python train.py --n_layer=22 --d_model=448 --n_head=7 --n_kv_head=7 --head_dim=64 --d_mlp=1216 --vocab_size=2361 --activation="swiglu" --norm="rmsnorm" --norm_place="pre" --norm_eps=1e-06 --positions="rope" --rope_base=10000.0 --rope_fraction=0.25 --qk_norm=false --attn_scale=0.125 --bias="none" --tie_embeddings=false --parallel_block=false --init="orth" --init_std_qkv=0.0335 --init_std_o=0.00504 --init_std_up=0.0335 --init_std_down=0.00504 --optimizer="muon_variant" --lr=0.0111 --lr_mult_o=4.0 --lr_mult_up=1.36 --lr_mult_down=0.7 --lr_head=0.00792 --grad_clip=1.0 --warmup_steps=200 --schedule="wsd" --decay_fraction=0.7 --decay_shape="cos" --final_lr_fraction=0.0 --batch_tokens=131072 --seq_len=1024 --doc_mask=false --train_tokens=784100000 --steps=5983 --dataset="wikipedia_en"
MLP neurons of a small language model. Each row is named by its layer, matrix (gate and up: input weights; down: output weights) and neuron, and shows model dimensions 0-95. Each number is 128 + 24 x the weight over its row's rms, rounded and kept within 0 to 255. Numbers have three digits each. A neuron's up and down rows have the sign that makes its largest values positive.
After each neuron's rows, "fires on" lists the tokens most often at its 100 highest values on Wikipedia text that the model never trained on.

L19.gate362:129130108105146157130099119081095124112139120123128111115124147173115079122145081130126126122143110125126134128079125114127117138146135168102147138157124144119139125128115103108092138120134099160125177132162124108121155098121103126138094107066139152131134089174151138149103152120099145099
L19.up362:127112133122124137108105090089107097112088120114123107093164092159122090128139117140148100150105127137132142095146115109152206147151139151113081156130067130154098117110139119088098139123123124150111142130111119074138144130118079163106156133133133143126107144147140133130149116187119115134
L19.down362:152120142128102187127150124170133146140150125132140092103150147155142154099114177116120140126152080162151130169148134107154118156101139114087150105139117177113140156129098141095136099169153154127119142136108110112129133103119138133142125174146147183139108160093114123155144175106147157114
fires on: "s", "es", "ers", "os", "les", "en"

L17.gate1027:136120159133105158104127123134077146160103105128114154128113133106115150141160154122116097167136141141131138151119130119134118102077141123153166152143154077111159121115126096152107133127128127142143140131105104127141122132135100134136115151123115137163162141112123123138136155107144093121
L17.up1027:175124103131103127107151132134104105143109105145165091153134113122086129106117154123093096137085117165101153107150180092128125138144147091151183130084129105130089141120156153112087126115145133171098171132101095142092092134147087156145089167138145146118096105118117089121135150106148086148
L17.down1027:142158122120147120110094125117133135158119118091136117102138149129114116122096101090132107115139124129160127111107103111130128098130124124134109089137163155128150155118095131109122173102152202119099149092108124129154112128109140136155110211163146120130114159153128113105138166106163147159
fires on: " the", " to", " with", "ith", "'s"

L18.gate945:166077138125125122082137157129172122121060105132086158106135118141139183131121123125137085124149138135107130156092094117113141154134061124171125109158102136115136148168152148121117097163150121140122127092128097128157097156126186089129146114086080120112111143136130173126121152141151139100
L18.up945:154127108132117104146161153107104128118120133140111142101117133146132135139121129136171118068128123140101125166094147150100117105126100129139111144109113124152098126144156088096114111094162126103150086096099081168093128122138125141098129142122088085132151129160139199104117137131140147114
L18.down945:138096124083160116086125114156156104136082139097103191126162112151149131092120128141136123126100143101151128144134151171109130116136133125089152077117162162135132129151119135116172108180198129175128136145122138118158089166097106138118122113137135110149177098124118108142164138145126138145
fires on: "r", " str", " W", " tr", " Tr", " h"

L17.gate113:139098120165095129157130130126113151115115132120130138103111117130114163114153190137175134106128108142118170113099150155123154152148117147123097125122139116103125156138148115158091145137118124092129119134082144123147112151128104115150067101124118109121145140105136100126112163160120103129
L17.up113:127097119093137072112116135114099146145130122139168124155165139152111173112128175101165130141148079140149112150152153150115123132150156124136124119151122117106142176071156120160128102120161131132116137115096156097115138124119099098120089120170113141111130128155176124074090129115119128140
L17.down113:167116151111073152152109166109109134127132166102113139114118131148079128144105111120217140105129138121111190124139113187161119108107175122043145108103121116088101105162118155138134095148149146139154190148139141148106111168153108090127183141142151100145098135129091146128146153130132115142
fires on: " D", " d", "D", " (D"

L11.gate1142:149167159144103140102143123125119158131127098149129132129150148095073146143109135122110110152113100153127154157099145107123091129121144103154149129127145129091120094153152093083178130119130141210095093130130131139135097089149140167133070119083137116106176178115134145115178127132160127156
L11.up1142:151156176118112119078126107146106114136132123131095181149157130144127134126065114117165112096121135151124119114133157085173176107120112119150148123133130135139123149130121128144091135134135141141094122105119124099113112129140093129140140143134098163067129134117128125115172130161111154135
L11.down1142:151142165144122114148110161138128114138120114100137119170159144154115113116104116153138149114172137083126168131100159104131111110149144117141139122140101094115118136121127142148118163112107122157141115119173112152192170134151128162141143196147149129111132122138129099107146192114126134130
fires on: " to", " not"

L18.gate588:099158174123151132117159127121132114120124141088105153100144130137078107149133075116148073144139092119105096137094108097155125139179101104119086137111107104135131141141124162100136073128133135160125104116128169132110156147105134145120134140196153133135149160106110114125150125130144092134
L18.up588:124166081156118175126149162107166139153124176086109183109186145111132120127144139107116138134123170122117135126099142153103130144108147152130157096139163104143144108116112155142145151124105114168159139095100148156091177142141153129132109145133110124146101128123126127147117111142107128135
L18.down588:134120146104137158150135140125134118160117127124141135161135130122109128195121136146156158112120104106108170113102173115086138128154171128128149126086108109147116119105100107220152124130105137147179127129149104150137133113133105162077114127119158145118140146104094152093138142109118134119
fires on: " New", " |", " Austral", " col"

L18.gate862:131109124118183097091130137135144160139132069131128137119136108141144150130030086116159154149127140110116114145138114155144131136119105139125054169127146103128130135119134172098079112145155133116112139157166115114108183110119096103137138087106159142164104176144160133138097123094120107130
L18.up862:122114102088127111105121160176128139114116116119122098081169083107135141137126099155117113124143125154139087138096094152095142174117113129107093097192128146127141151132108159123100102087167139111158147148135100152112141096161137103124167097094151170185112186140119115120118143079095152141
L18.down862:148123140143098165139130122097128144105180126115131097180126138129114151120138166101154110135173116146111115121154111187102087141137134136133122152123126146075159143156142141125135104134158148114168111105173165126127150107141132120177142103120103124100162144141120180091147136078101093112
fires on: " the", "|", " at", " during", " c", " crit"

L19.gate222:112139119137125175083132140096145120141092118110162095109088100099111124120149111136090128116096137146122132146137133112147149096129114137164129130160082113123147124119142168112116138123115130078151156119162135144107146120119125158127120104083128128145105098157130159182129096105117136124
L19.up222:115133128161113128163143113105121094094134141110107105117129127100115117149161155153107178117151136145162127128139120134114114097122130168141119082096173153172110123144131070098069153150152167206138135142147148151107139118102134090139143141148107113104135138131148149156144155177103145147
L19.down222:117130140141107176093139110114160119142108166114143158121118111152142121142133123138162150088096128142152140112103119163118108128151161121155098138125141130093182131140182114050111130121147118108143157125096127175106122125112041127097144116105134191116103106148117116143142142141126110105
fires on: "g", " Wal", " ag", "ous", " Car", "ag"

L11.gate656:136106143149125163175091115161090118099114171118127143140124146104091127160146121139106116136120110144093102134136116151153134099077082132129121106139087104137103115171139109077075117163110138122125141110152116095118175124181107113137102127139139138128120141177161137081113139154103112115
L11.up656:095107127126160165074093158161119100134087103135106139117097109123106168136150150169099121116122065151094127148136074149147147041144135147076122121139092121120113124140107118119117178137112090150114131138115111122161149103127112122127126138146150174132129153164165151129152137151090142142
L11.down656:127136114072074115085125085112120093121114129142122111123083132118152150172104113121112132162127115170166143127170105116139141146138135084143111129145114146123117119122125156141161097178169107154124143140141134125157162107138139131109131133127155115126124094094130086182109137169126093133
fires on: "s", "is", "as", "en", "ics"

L12.gate1114:129102153096118069108153096137124173146144128119141147154140126141136155138128112142163146176192123124115101070102111102105082119152131141136101161143113129113129069118123097139195104147138112158142098093118105144131098107121119117123120104114055140175133116143080148148142129123163113145
L12.up1114:140143095159104153107181116119147155142164147136145146091126128115139129141147107149124137108129164130124113112122112131104056151139095145127130144116124175136147110112114102123160094142120128174110099149135121115173129115161129118140123170098103125159127135126136134100144104087151092130
L12.down1114:153173164143134115115113086141097100114155105121155145185130144124148174111102124141095109144188144109143101115184132146086113113117135125100154165162171120131106102111109135123182119143167097172127148155107133153081134107128139086159152058121107149124121121143097133183132116140113161158
fires on: " also", "ly", " only", "ver", " later"

L11.gate365:086092148121146129149160130105144177118148152152154148125111103100135134097080149091113108141135145125088116153133143109143151112132123127104130111143113135114132119119142134142116138107088122149107085097105087140092148141171125142083101116142153120142106124143095145099081173125122136129
L11.up365:129145099136146160134124120145148146103117164143152151089084149122135156088143129138092124132133124176135146118146189108147142115110144166124128124132149133108095156105150121111102143112119139103109161120116101124121107151160118111136112123105127125124167099167106115106075097128119169154
L11.down365:135124168118189115110061138139086138138118127110145098113150103135171136118140164106138139103114136094103106166124092135164144167114166093141121084116170098150174156179118093113095167126089143132070111123116101123142108180157096129110130112117131161130110153125131119106150137109140118120
fires on: "l", "d", " D", "ed", "w"

L17.gate859:124122079136100137154108115109123151104097138080106114145121110124141085107136173142112121160107093123121149122120118117119156112148124111120125135166066151117116164140124092137077125138157083166090141154136159107097136135134114155141130131107094101159125127174099148126152117135122127128
L17.up859:112129120173130102111127120097121167102094122130154078107141133137108127142110151125117108149102120154091176127120112138093166124112108158103155125150072126112090155146118104123131084155141075148137103135129121122103137147116143183123095163140134163130148089153140127111100126129115073131
L17.down859:140136104144096180116155116180136107140132109177171107125134112139131146117145163113128095115143101132137138128126157065136130103152133127112115148119150129100109111133122153147072131120125128136132136113127172106137161126138196157105072196127109144123090181102115158120160107075100150092
fires on: "s", "es", "ers", "ates", "en", "as"

L18.gate1136:129119165133119122135136102112148160138137136094117117102141131168105126162106113134077118130132140138123137086168136095137147075121120136202136111099134136110167128121141138133110160115087101200070106127128134149126136095163142164189107153072118112114125136135121114094133162168104102132
L18.up1136:150113141119095108165169148148133108147095095098112134137125166149142109148068117098146116161157127143079141132142117092157129139118131133137166098144116099122133171107159111151104102097143130090139186090149164139130169156139143106130092086155120111123166139129093086149131113140134131090
L18.down1136:158130107080118121126091134108158143169100094114084118146144153109136155143112150088114114136153143150113165140119148137138090149109147115137144115096120107123143123124122088120136145099176145142142121154126174114126133134138163139126177115124092118122156142136124153110090184114128130139
fires on: " would", " he", " to", " I", " she"

L8.gate954:097133152083117128131130114137137125131137116118127143153108123122102152130120137099131100127124124157129101179083136137128099149120137144182149150118089137064123160097108099152147105128134179111213134095120148138121157166103093122107154120081113127137137113157120150139133129160125133163
L8.up954:154159158108069146135111105123113130098134097067150144132134112147109141102118108102131140116143127133147126137151120092121120158107142145102168140109107153106100090112093074208140121127122169117135092150124137141136138118109086107179139119106143124118131136152094124110171171110145128133
L8.down954:153149134138172107113133148108131098176128086150129136136130136156123131103143136085135119114149143118090099147132124122167156187153105132136113116144127087128111170149158143091138108080155154100104112124136116098118074126135116140118112190176147131093116121113149112187122113168148145152
fires on: " to", " is", " a", "ing", "es", " was"

L18.gate193:161122162127099139099144140128139151120098084114127174125163110112162138117105161119119136074157117124152121167143076088144146082160131098142121135143162164134145153085127134164122135121142137072135097101170104101123135127092119124106102084128209137126147122124119119100130182135149122149
L18.up193:086129129145126139139106114131070121128112115085180110127150123163051169142120166079136107126111159126140133135114155164134131095126098150162126107140131151160143153113108079140090109127174075133095138105132162114117061111086157116092116133167121133134112127095142146101164137121097143137
L18.down193:147101133112078105159136116157140145133083113089138141146115101114139146080092123129096126121134123105098177097138115178154163087103118135101120105150153071095119098143139144148136168123189168124106098127124130102162096131128119111179117093150128108127112090118122129158142125149173105065
fires on: " L", " l", " d"

L11.gate327:129088143180133110143103162139131103162108174121119146137121114106129123116161111134155145157118122123105156109114133072086087120146105105133121111127126092094113142108122112125114120118141166160115108101138112119124134162109098081120093153128120133149107115122120128123125136133176109138
L11.up327:113140134151123166141078172121127129090144113113137138149125129160138117181127122099119122097149131081086114125132135149126132092154116126158126135134143127128116144105140139140116143108103105128139091092120142160151128134091104092126117114147208148140117120107125145094108115141176146145
L11.down327:144123136077119126155130148118154150142136100138137136126124146160137130093134160125157136128108134106114135138123102158138093149154127131077132127115107100157103125126105096126134151149216175160123149172171110116132139126159108122136166176127166124128187128128150096134148146153118124145
fires on: "ed", "and", "t"

L17.gate676:108139104128121098095175136151097109115144116122133154096138120116147139127096091128127094153123125141068103116089143086126082135167119093122101125128120103120143119087137103160162151094077147115127118100144117123150124143127072107136116117132121139060130138127108120127116096137185125122
L17.up676:111147102105171142183123145094163120099108133146114103124124145145122125133129143182108157081096151136128130095140153113121090117148086121114149139112150107108134103124152107119101116135167093117119141110160104162127114131114194095098182144106150151165163137170125123144169144147136150129
L17.down676:134110113141151139120115142058149116168109128109150123116142123100164107135154088117154127127093136125101159123132151147126132155115180141138136095140129146149099112113107115121122095130153096091144120124137149161146139174127085149150083129102116149123083103089120152145134102179135121129
fires on: "f", "b", "m", "g", " B", "d"

L17.gate324:082136135095124114112134191118161128097122127120107104117116160105078149135119168120128137106108154117188149111142171144101114101046160132166101127114141121156126116152096161136114139137122122135163152112178168164126150141102120136113133126119066126123131110131122120168148109176107142150
L17.up324:124168159137098108116135134085157108086107124135102136118093105097112112141123155145155120118111187124142134103143127121092160146127141144140171134100122111113121155138118170132067129137143143158148122157122130138132182107130140157113149114107120103137105189164146129168123124151077130146
L17.down324:128142127126134172095117092146148132146124125161132111135141108142126134163123128140146124148143125110136131082142125136152121106147134073124150141102120141160130103152121103125085121109164112117120104099147143127145132106123112165128146087088186132140121157136113126150166164139164114128
fires on: " El", "il", "l", "ell", "ill", "ll"

L8.gate899:119099153096107062108136140129076147141142167108114141117112120134153125151114104108133144162105143147155170145151150163087113115127122119132123151126152117129125154065160151094144128165096134139122159113140113119098142125117115132137134154197125179122119115085118095117095098111135143170
L8.up899:133153109115097153108080126137121111113110122109164153150148067062129140105134178142124119136078134129131131096132135098133121163116094170153169156110134132141148054129154144181130130158113131137101097119141106154126093133127135123128113115147137107112093139135069166141153140155139145120
L8.down899:133130118146165097133175187145141113127135120093119120128155150138066135125110169163136125126136199113101122122167115141120127111105151150109125132124104127151153140114097156135122117128154101143150167108131142170096168133119070126154168157160134120095144160116164142139134155103138064126
fires on: "ip", " app", " App", "og", "ru"

L17.gate987:107087135091149165100194146188147134104116134146155128079117115113127141154098127143112102103104101161104132121118131131118133152137099138146097137155124115143128106139136140061152109120118130147159158117106105152160121174114128126137114128077103115136121098129109128108130148132134157103
L17.up987:151124120112147151135123144149149106128122171121120081112103137134068109149168160125107181113131090140130128177128142165107149101082126117157149166156102085152113132145130198108127142125114109110124103150138140117140089128081117116143165183096104095163106135109113127065116153108156110139
L17.down987:126097076115102129151150127115110133101113088181123185108076127100142135129141134140132153153145090115141136126078138175132101107125107155122184097168114113113152155133110125122125099141153138139169134110188109143120090149143107084149135094154160152094144135103153169131196141072133145129
fires on: " W", "r", " Gr", " Pr", " pr"

L12.gate651:148110106107097117134087080120141099096160103123127130060128121144128127117129099126141145138140122138168159129248102154133127120113113130146119128167139103083068136143130158118138159115100174147132088133068169141089141137104090125161132079162133178121147131164134133122174140120134151121
L12.up651:135153141126092128123139103142128091123120141168113121086149101099160101121166091134126116124124101171156086177144121163101099119144143128125140140108136142120088109130157097108143146087142115127177123151144129143118103151081146124084129126142109122146143128125144171143177140088092123106
L12.down651:092133084136092111140154138144190111107109164141108122090113114133153120121138118128155125136130122116126134112182095119104113159121148153110119149077127102119091103132142108130146133124114144141149132130102100088117093115119107119137142134125147103149107103088119112126135152094121105129
fires on: "g", "ip", "u", "r", "an", "p"

L17.gate554:134146159070139087107114126137148097138147116131119143131114124093141151098129129123128103111083148115135110155094118140109128120111155148145130169097126123166118107088119145129130094144113128094136145193136087151139146129133082131097097118202184105137153184099061141139156122165120104162
L17.up554:146131119128152153129129138099142128119116102122128096078111074113139139109126141159109111109116135121111123115104130147155102127157161082089136132146114141104105138114088171129113145151095129128115122167143108143137131124146169119159158109110128155085148226100108166128130111114148132191
L17.down554:159156169131130143136106136146141125123135103134139079121112127107104129125110170117208141119129135138118119149119135139153121127159136147134127181121110153122141173106107145135147154126140155129139168138142103134162117082114130114121125189164105111100114150093133102093123115160150112105
fires on: " |", ":", "|", " of", ";", " the"

L19.gate58:162111124123153095113145121153079149110149154138107104138129141166117134108097146153140105114112126125124122111163092125181179134133167129125133103126068109141139143097134107126105145134090149142130126114085104151145156175119075109076142102121105149116152148112129086133167087105145123130
L19.up58:156135147118114125129192155153088130124140177082130134164125176109134172135118109100134137131110141129129125108135144152180171135108122119125137106127135138180094186101113087158137141085151146165170138172083114149173129125129147102074117129122110139139131161154184142136134107101129101132
L19.down58:110140124127161134153155135118148125134140161174138154122119137152181089116132151139139144108138097152118150161130158112115124106114129185105151130104134096124129118117137120086120156139144132131182122113140176102159099142113083125181101110115132136117088155117129117101133125170122133176
fires on: " d", " D", " l", " O"

L17.gate1008:125157149125112092117142149128142124147117166144163144136154155144159142127092142138107121136164111132141113185094141118130096115128062108110121146144089128136126100122137168158103140202164143110121176113140128150134145140127159124155079140129130121117147106220119134122127156139156104119
L17.up1008:125135128121108173116167112125187128166090129117145118115171155128130101125119086128130121122098121134141109114122135142148107089168140119142124091113103153118112140086162103150096157139127128136139152078093125123095123078128105128140086153116076130105160145173125146126111130170136173147
L17.down1008:167081122169132081118130143175113158098115153128141144158087150132135115176112143122153126139141107145223146127093140129091151166075128098087130161125095091149167120135121154166140153133122106098152117136100142160157162103153140130121115161097150102128107075169138118108127168105115086115
fires on: "ra", " Tra", "ing", " M", " Bra", "ed"

L19.gate1014:156136179123141116101132103108125154127114091128154113136126098103125158166111104131112138090175154196120119116138110132102089129132128122120140123114143102157113128081108127139091104125148139161165119083127158163140179116076128152121181137145116124110099166104139118147076133128130112145
L19.up1014:110108142130142087125105133150144135111130125133050159101165129134106112162155141127091120114147121141148101146120102170145103125132144133120096081159114113144138067131132129125122151119144168103093114147120114154158137126126112110067124153189100114127088133098093139116163145122136119121
L19.down1014:164113159076136086150060146166126131158097163105111151124112157126145137131083128074121172119152110126112137132165067161131157139165123124124148120111137131130162078115125131128150121077160110120115137143152125126139115100107163107139152119159121120138128111137139126121126130117061158146
fires on: " g", " H", " st", " G", "g"

L17.gate1037:161128130098137063116115133138098140113136158095142142094132107164136092080065131123172118111119173128154136107134155154126152119138136125121109122114139166098112109097156092123087162142099165142111110119128150181131119197142134150106131145126099182118138138146127136110132114140143125097
L17.up1037:153151093130151157165137140124151135101129136123160144157120093109161106102117087128180119126128121144128128083107147143164140141148132126156155131105178127154148122164098076106111171128157122126150125106096113134160130148127129129111110097124088165075125162126132166100117097169135106168
L17.down1037:080135106137158109124155140126108116112118125164168144155092153111138143135132122155134161107125141124127116133145160165162118146125114128162052137134113111141145167142150142099119117133143115123146138161111188139080148148112088135140088091117137141096167168140134118122136112101121123138
fires on: " d", "O", " O", " trans"

L19.gate622:105113158120119133151143137140107140161150167092101138116149151132152152163110174141155113157124120150109110151082133129161110148128113117136145060146114114135154087146150110107136132121169136144137098152103142132115112100082089166112118119131157115082095097134117112134124123155139135116
L19.up622:107118165118144132114118128169114135132135112123093123116143117114137114173105161148194165100107102117122103152132157142138145121111144120129147092118153138148112104128128125084184139140130148175115128146138164153121114105094103121123134118116139176091160135125101091140131149150116131104
L19.down622:089116115060144115109175127111107138131142126137090130121088074115139174118180142181113116120080158153136167123132165070132138149144149135123097136161098097130094132114121118121124101166172127138131093162136126131112156124126113123132136127119130104135126108112134163098108136143115108148
fires on: " b", " =", " (", " "

L8.gate632:121131155113156124100149118145117144152121117173167129080095131103132143112114100150183115145107142126162127125115087132159134136131109123159140110138099097139123132095186179154143097164158115141133112117151157156132141086108142118119100101145103131116177123088110172099112098118169111140
L8.up632:153092156123163123123118147153152145072092116127125163131110129143165129119162128184140088107102126132106148119133159095098100128155123060108111114189114138106129141116127135143101118129142092115145150090157132135087128081156164088162129148147137137113154130133137137130126130146154092091
L8.down632:122138137149087113141140103137167081104139150084129121155101120105112117127090135107199144144151125131160154110103135086118126144155128174106136122099122153131148138147151135117117077157124166145116125155093118108167144167120120162088143117106218125125110143129103109164127125149105143090
fires on: "ac", "t", "am", "in", "ell", "y"

L12.gate1215:113128170113176142100106091160111097132112123113170091159099113107109104159127120106135120120131120131146158133118126133152107175127135138176135141115178158113157145137122075110147183092138188151095139151115097143095113150139109117123175120157120123163127126111115138168140132051144145165
L12.up1215:158144143102144129123113137144118152144084104142161136137139118138130152094097130122119090132127121125153132061148146109154103102100085095176148128119110138118141127153142170147131140146161141144110141101156102123127138113149086125136158203127136103117109143127143161122144127088123105163
L12.down1215:157134086140124093109157112090119151142150109168108168092107080088170129167090098131133161117137144160103139148083145178110134121101131157114132085153136160139131136116107141090141104098075138112125123124078148140149114136119112137132157175150091146176142153118167101090137111091113141091
fires on: " the", " population", "ical", "ent", "'s"

L11.gate436:147089155136178114120113133176126144149173120127143107125143179134174132098117138154178098131130153133138125108102129144133131161145077116099131118125120120125129142120137113174127119161094095142113125148080175133121136114167127140137128105120143152132155123103126132094159128146127112168
L11.up436:098138154135107159128096173174134151152148153174131123137137155153141112079152163109152054113188163085113147150086123141088144129132116131114112088125141147139149151124120151127109147158114159132171120152127123088082105134133127170145097113108153172128148131131068074120109167138125076128
L11.down436:131157116119124123100091109121090143164108170139129149128103135123102145049076132125119153168127146132132116101128090107146096156128165107090122165137085113118142138125151138158103125140130141124122125143139153134103159103135109079082104104189148103164148126093129116116111131088124104129
fires on: "ed", " was", " were", "ill", " is", ":"

L17.gate878:145138152121144130135154131139133157091134118113087126147171116111133118152101142139149137096101151111148111089111104135130147109099144152191097157096145150155114148117109123111101146125116171069131096139133139098136133142163111129132155114110158177121127150158104144130143118100149138160
L17.up878:146182123168113076111092121141135079097121110113125106131107138110091101102148136110163102099138170124146097117133120124176119107103103113152120107140122106106100125095143113111142101141163121148124113118090126124120129099120129141086074114123123174095155109095154176138102123125088095143
L17.down878:146148150125114104112126150140103131145091125119172132166118176161158085101092109120102129110162143128146130117131115088155089135147098117125145129137129143097101143142159150167164119092143137132126125091122098131150113084133120116147145100117122091131133102137153073101110120143097170153
fires on: " c", " d", " st", " sc"

L17.gate403:111150142121108081150133128153127131146137134120113086143164141151132149106118116146107124168146174159116131138140122141115116142138144139074113132126125115093125100159112133145124106119101119143118137153125092120142098096087114129175169109150174146134141121120063128123142115101093136082
L17.up403:080098111155145130169116113143169115134110129126063114132170119160128131127107131142126106150100154153099173130114111121120078133133153098105121157100142140097163127128114093111140158120122114138147151105110089094171106149099141124119171098129140113123193102175122140129119112137120170168
L17.down403:130125126071141135134139160122120153101109111132116154170168131137124170097155139120127129097135137140138149087145087133130125120084093113107147150098105049087127124120145140131113132137153160143109144154196107156124123125091145115119146119149153179122102087118103143142157119128133131139
fires on: "b", "d", "ow", "n", "z"

L18.gate1154:120123110167150135139090125144119102149167115117134126155167145124152136121127187097103118105153136143125107105080130132093139134102163126122128098162132108119136165178077142121109150142136137165128102143094135145171158096118121154167122149120116115133139122132098095123188138102161104178
L18.up1154:099095139105141136100125094128155126080105179118117130118082152125178089133106150133163148149145113166165127120127128088117169104128134094129108095151135133130106130111130121136200140122117158135144098106124109139127131094124140122145086111124120134132148144095123126126140146121068158111
L18.down1154:175158161145151118119164128141112160108091143069087138137145207131114127127126152089143127078142120144134120137121128118128092134139151139141154101130117161085089129141091086108113166134146139140112108143140151122161118141140100198131148156118114114138124141136119149120156126106134128127
fires on: " \"", " (", "—"

L11.gate948:103103132092150148115129108127155138134097145173090118140101105143073149148141166096119144126159136126167125131115149146161169143111146197124123125135147146112141122145141089107145142136118079138118103144124122144126121113129123155095098124123138152130114099158122155177141090127145099156
L11.up948:138185130117168122143126178132120148130159077131101115104126121099119151164124121134107151100134041130137141075117144152108156142081155113167117124088123149145145120126123175148123118146168140196130098105128159131125143139121151164167094138120117078087078127112115119123158133108122103106
L11.down948:129118121117190149139143155125134092101156122148127144138120154131158118053132151131120117159119108127124090123104097130159116129165141157147146109129078116076103136086154131162118135158116138110121145097138074093154073129124164112120116178125114112154176144105133101144131144113099157123
fires on: "'s", " its", " his", " their", " the", "ilitary"

L17.gate725:091144111128139110094132128159111131125104079107115092160117124113132138151131174186088129131113080130096158192107113118108110117120108108102095131095136113095144120144158154146122143109121121105125103140116105123112103099097124154102161074145139170140096119135128169137146125122127153122
L17.up725:120071128104101098185110140119112129129075141164122121100109151131108134097075133132112107118085137127106132079082116137132136125155138134132141129123174140118139127119137142089128181155085154149106144108132098157163117138117143124152139149167125127148150140104144096129099127113120170138
L17.down725:160136105153131103146163146159130173139138128130145074135079126118117122129133095151084079141128107150144134144094169141136147099109131130106125113112139138155157119105151120106117122113157185091127110100152109096171087135106116140121110136155115124108105133141124096129114134123126118101
fires on: " L", "l", " str", " b", " l", "fl"

L18.gate875:138141138120121101064125123158146126108119120123168097120162161138113143096120129146081129115123169129106109118143140135118122118118102129141109120156127112150111092137110153154136142115084131123133119074118141137138141150028123138126142132120111124143126087116118165111105094175090118140
L18.up875:153187134126156130143115089097111119112139091116140129151138147092150150113155141137139074114158137131152132139147130136110136103143131127120131099132105120097127130116150126102133141120136130115101152110115130199127128126131101141126109158152117147091098141096093134135119165093111138127
L18.down875:093113091127114144119117095133110110130148141147106140138115125105131137159122137119110103104143164091125153155141143151134101118103129096106143106102128131140103139103152108184136141164123127141120107125159130072147133130136079160098141206147107111149166111117078121109128146114165132114
fires on: " |", " g", "7", " G", "5"

L12.gate200:113126075119150146149150122121128158127106120141152116107079149110123172152111110135137155143100116142118127104130153118121113135048090122097107174136175164109116134127140143158135153097125107114106144125153088146144128128124134105146119150118156154100133154150127107117145152147137109153
L12.up200:123147148131101137082110113106077108095115121118123115109117134098152147172101084150102116134142146076137144099088145109174113136188074127149105099112150119095168135143124141122143145146144146109150073118113130184091148136174134105139163104145158100166153139115154102142129133097108143125
L12.down200:125138110164154162144112132104139132105138124106123178101083111122159161087120164130124161177137128121126146137143078132147109145129150157136115128130098106109131148129117119121165153124118139102150150122147128107098158117150142130117087167127139133109133115131117160122130136131121070129
fires on: " of", " in", "id", "ill", "ass"

L8.gate1021:169169105123142087110090155133158102152140110084151139100111128066134189150149065105120089114076108142133152108132133126100141107128137116114083105132164139092100147135162115152125111113131146139123101132150122108137108134107098067105136143132106113143109136116125123111137169127167109166
L8.up1021:203167116152145126116135125140142118136152147141154131116129125131133132160128071153079099115106134107121145130133151137098157102141126105148111117153156106099129162115147152139131120090133183132105112129116118126135097136106103148126093117104121117135134161110128115165122134122120121167
L8.down1021:168109173128117127116065076078106120083146113152150146146184093172133132123128126129127103087106157079122101143140136174127136138118179135095169112132140078138129122106120182110148158113132094145128117149119139106129100148135141129155141177112130155131113113124105114167107114111155136141
fires on: " |", ";", "t"

L17.gate813:134093155139100167158180122161195139119133121112104128157140106124163123122149139179096133075089142141123138153122173124116123086148155129160160106156157120113126143128145120153084117118123153055137110148129159158120148125123070130127134124101122164186085127096108143117095151147122112114
L17.up813:118127100147091137124098078109092130183100098091120157139111139166113093130081099168153082140156106091111149159096142174106124152149117110155140176144184111093172123130136135130131136103140166130111174113086090128152122119135170131158152131143130144162142145148158087120124154153149139167
L17.down813:109086072128154115108127099114121132146151079091129153112120169124195126153125152150101126169121130152109094156123132105140156128152148127137141123172103101152166137134123115105132095128156081101125114110117135150133123173115141131135124131132117106111162122127088106155160168139114125145
fires on: " Bl", " bl", " L", "n", "l", "w"

L18.gate1083:120160117141155166141127154114105137107160132142061090127121124156109134073138130099149144135159141093157138115113120083132125156166139090148127104137125140171126159106129113148103122115139137112127088095126098135155124169131140160114154093148153120144125087092139112112191140135128106103
L18.up1083:119144127161086187123129146092162092144134118102107117164151085129113127129124192116131087108132164122115130143114141119120153127168161066131114083159119120120094129161131157157107132148110149119156152141112138120132096120125099123117140114128112106117100123106160142112111145116127158105
L18.down1083:187088132114170124128155112130156092109125140141103146180114120104124123109110096136120156128130096153142183152099093098117139143154163111134099105142111100133113126080135101125129159141116051118140114125114117131138133151096154160144120158140124156137132146103143112166150187131101085148
fires on: " an", " were", " be", " as", " was", "f"